From a checkpoint of a small transformer trained on Wikipedia: 13.2M parameters, attention and MLP in parallel.
MLP neurons of a small language model. Each row is named by its layer, matrix (down: output weights) and neuron, and shows model dimensions 0-127. Each number is 50 + 12 x the weight over its row's rms, rounded and kept within 0 to 99.
Before each neuron's rows, "fires before" lists the tokens most often just after its 100 highest values on Wikipedia text that the model never trained on.

fires before: "A", "N", "S", "T", "D", "The"
L4.down670:57 43 34 55 39 34 65 50 48 57 53 69 29 99 42 46 50 60 44 65 54 32 63 60 39 33 41 62 49 39 50 60 66 42 47 46 48 42 53 54 47 57 19 55 28 59 47 39 60 37 59 36 69 61 60 46 59 30 43 70 27 36 48 65 36 40 50 51 46 48 71 40 46 51 30 44 63 58 62 68 45 44 44 28 61 71 39 49 39 53 34 43 59 41 50 55 67 43 31 44 63 45 48 52 33 34 68 28 59 57 47 55 60 53 49 48 52 34 62 43 42 45 50 63 37 51 39 41

fires before: "A", "N", "T", "S", "D", "V"
L18.down752:77 26 50 62 47 29 46 54 41 49 53 58 57 59 58 44 56 51 36 45 44 46 73 63 43 53 44 42 32 76 58 72 51 32 31 44 39 60 49 53 59 71 38 47 59 47 36 59 45 29 55 58 51 41 55 45 40 48 62 59 20 51 49 29 56 74 64 68 19 37 37 26 72 19 39 43 50 60 57 46 64 48 39 27 44 54 55 51 42 36 45 75 48 53 50 44 42 47 48 36 52 50 51 53 37 65 43 57 35 57 46 71 59 66 49 49 48 56 53 61 58 41 37 51 54 34 53 75

fires before: " |", "==\n", ":", "ed", "ate"
L8.down677:44 15 69 49 29 47 60 59 31 35 67 59 62 39 45 57 54 60 53 40 50 65 67 57 58 37 51 53 28 49 40 66 45 60 36 56 67 52 40 68 31 23 45 64 47 50 44 20 30 54 54 51 60 76 54 70 43 37 69 32 50 45 30 41 59 51 47 62 73 54 48 44 42 54 37 28 46 46 49 52 34 58 49 60 47 41 39 58 59 63 39 72 45 54 56 36 67 52 64 56 53 41 31 53 39 47 47 43 60 40 52 54 53 51 59 68 47 67 43 47 66 33 51 43 80 35 50 42

fires before: "-", " a", "==\n", "}"
L15.down326:35 58 24 51 50 68 58 59 44 45 55 35 45 35 62 35 74 52 37 37 45 42 69 60 61 44 54 51 55 55 37 61 29 65 45 50 53 59 47 53 59 52 64 57 30 34 61 52 60 46 32 41 63 52 26 60 29 48 69 46 74 33 52 53 35 35 41 52 40 39 56 61 70 53 54 45 68 52 50 79 43 56 50 31 41 37 31 54 50 40 49 14 44 50 38 37 63 53 52 45 49 70 49 41 44 41 53 35 68 72 60 59 30 54 68 63 19 41 59 51 61 60 58 28 46 50 73 37

fires before: " |", "1", "g", " V", ".", " C"
L18.down449:47 28 56 37 76 53 31 64 58 43 61 54 47 42 48 55 70 51 59 58 60 45 56 38 48 51 51 47 23 61 46 58 49 30 50 52 86 49 65 33 53 47 46 42 66 83 45 53 53 55 75 38 60 46 48 41 48 40 41 56 47 56 57 33 56 31 45 30 42 34 50 50 64 54 47 64 51 35 55 29 50 36 36 58 48 63 60 42 50 43 63 42 42 62 41 70 82 79 32 58 64 53 46 50 77 63 24 66 43 41 43 41 58 44 57 61 38 48 75 45 46 45 24 54 57 56 47 35

fires before: ":", "C", "es", "+", "ect", "T"
L15.down529:44 46 56 33 67 32 60 28 61 41 55 46 57 44 34 52 81 39 57 52 67 37 74 64 47 62 48 38 65 64 60 31 44 66 49 26 59 65 36 50 47 53 52 49 49 35 51 42 40 63 43 39 38 39 71 77 49 62 33 55 52 44 55 44 65 39 46 54 46 55 60 37 54 36 39 37 43 44 32 55 45 41 64 66 46 56 51 36 55 58 71 34 57 12 63 50 46 51 37 44 47 44 51 60 66 59 37 61 28 50 52 52 82 53 54 57 43 54 40 57 36 77 48 40 53 61 48 42

fires before: " |"
L15.down411:51 10 64 45 54 46 72 53 58 56 48 51 57 67 43 54 42 35 28 59 68 47 46 48 41 56 45 58 56 34 57 59 60 51 40 34 59 61 49 40 66 40 68 54 67 64 52 31 74 58 44 29 39 49 46 54 59 51 42 30 44 64 40 70 63 33 74 34 60 52 44 45 60 47 45 35 54 54 41 43 43 35 55 36 51 31 72 51 19 68 45 53 46 62 59 62 52 51 50 46 79 66 78 46 76 52 47 58 63 64 47 56 57 44 32 26 33 56 53 33 31 74 45 56 38 33 52 52

fires before: "al", "et", "als", "om", "ome", "an"
L3.down0:60 20 37 28 53 44 56 59 39 36 37 50 58 49 69 44 53 69 37 55 32 45 56 70 54 63 50 52 57 68 42 67 59 54 49 52 50 47 47 37 63 67 44 60 44 36 70 29 43 53 49 51 51 47 28 35 46 66 50 67 64 55 45 53 56 53 56 42 45 58 46 35 51 43 61 50 36 46 67 39 44 45 42 76 54 60 45 47 74 47 59 86 57 30 56 31 34 53 47 48 60 72 46 61 64 54 72 31 59 40 43 53 42 58 44 45 38 54 49 47 31 54 31 39 74 38 53 42

fires before: " ", " the", " a", " November", " in"
L2.down537:43 50 36 37 53 63 64 36 61 42 64 56 69 62 52 40 49 42 49 45 52 52 49 55 45 45 54 50 72 72 48 45 63 41 42 48 42 40 59 43 63 69 53 24 60 42 57 51 48 48 46 66 47 36 49 44 66 25 39 48 53 59 49 54 39 58 49 48 22 49 19 54 55 88 48 58 37 63 45 55 57 70 47 49 39 30 37 56 59 48 59 48 20 24 34 66 45 43 43 33 24 50 45 41 40 51 71 48 45 59 37 81 67 50 53 39 37 40 52 55 43 68 47 38 36 48 51 42

fires before: "-", ":", " the"
L3.down543:45 50 42 50 51 60 30 40 40 28 33 52 31 54 92 67 57 48 46 39 63 64 49 40 60 34 67 51 38 41 29 69 46 43 56 39 57 37 53 37 64 50 25 47 49 56 49 56 50 54 50 34 62 50 35 39 56 64 37 57 33 74 58 57 54 29 45 45 35 63 39 50 42 58 64 60 56 48 53 45 78 39 22 43 66 70 28 68 47 62 64 68 43 64 74 52 62 50 40 46 42 75 52 42 48 21 50 51 49 61 36 35 30 69 83 47 44 40 57 78 51 53 34 51 35 39 50 63

fires before: " |", ":", " |\n"
L8.down247:50 62 51 52 53 47 44 61 60 65 74 54 31 56 35 46 77 60 54 40 49 51 45 40 41 49 42 65 46 51 44 56 40 57 56 36 36 64 50 63 40 22 62 58 39 29 40 56 48 55 27 52 49 64 36 31 38 66 52 30 41 39 33 66 48 61 44 73 55 69 56 18 57 37 41 59 65 58 49 52 46 63 45 61 55 50 38 39 79 44 63 39 49 50 48 40 43 52 43 57 39 64 69 40 24 56 73 51 41 45 66 44 45 64 40 46 46 56 45 65 57 33 57 40 30 38 46 48

fires before: " |\n", "a", "′", "us", "ar", "i"
L9.down447:79 67 43 38 49 40 48 57 60 58 46 51 47 54 60 43 53 44 55 40 54 58 39 57 50 40 60 45 35 58 41 56 55 43 43 42 52 53 59 34 72 43 42 53 68 60 36 40 49 44 54 43 49 67 41 62 31 51 46 36 41 46 62 66 58 44 46 66 35 51 43 74 58 49 48 40 36 45 49 59 54 36 47 48 10 57 55 48 62 57 36 25 46 54 45 45 55 67 54 60 66 49 42 73 51 46 42 51 85 50 48 42 66 57 31 40 56 46 43 52 36 48 39 38 60 49 31 58

fires before: "E", " |", "te", "l"
L4.down89:62 67 49 49 28 44 48 70 45 61 45 70 51 64 42 37 39 64 33 56 36 48 60 58 45 35 35 62 57 41 46 42 29 71 51 57 49 46 52 70 59 38 66 47 65 24 55 67 42 53 34 77 73 55 68 57 42 49 18 63 74 67 59 57 60 54 34 56 64 31 62 35 48 51 31 40 50 47 42 54 52 57 53 80 49 41 44 50 65 48 40 33 37 43 56 59 52 44 62 53 32 62 41 66 61 37 54 52 38 49 37 31 50 68 35 49 74 43 51 55 34 48 54 66 53 55 31 58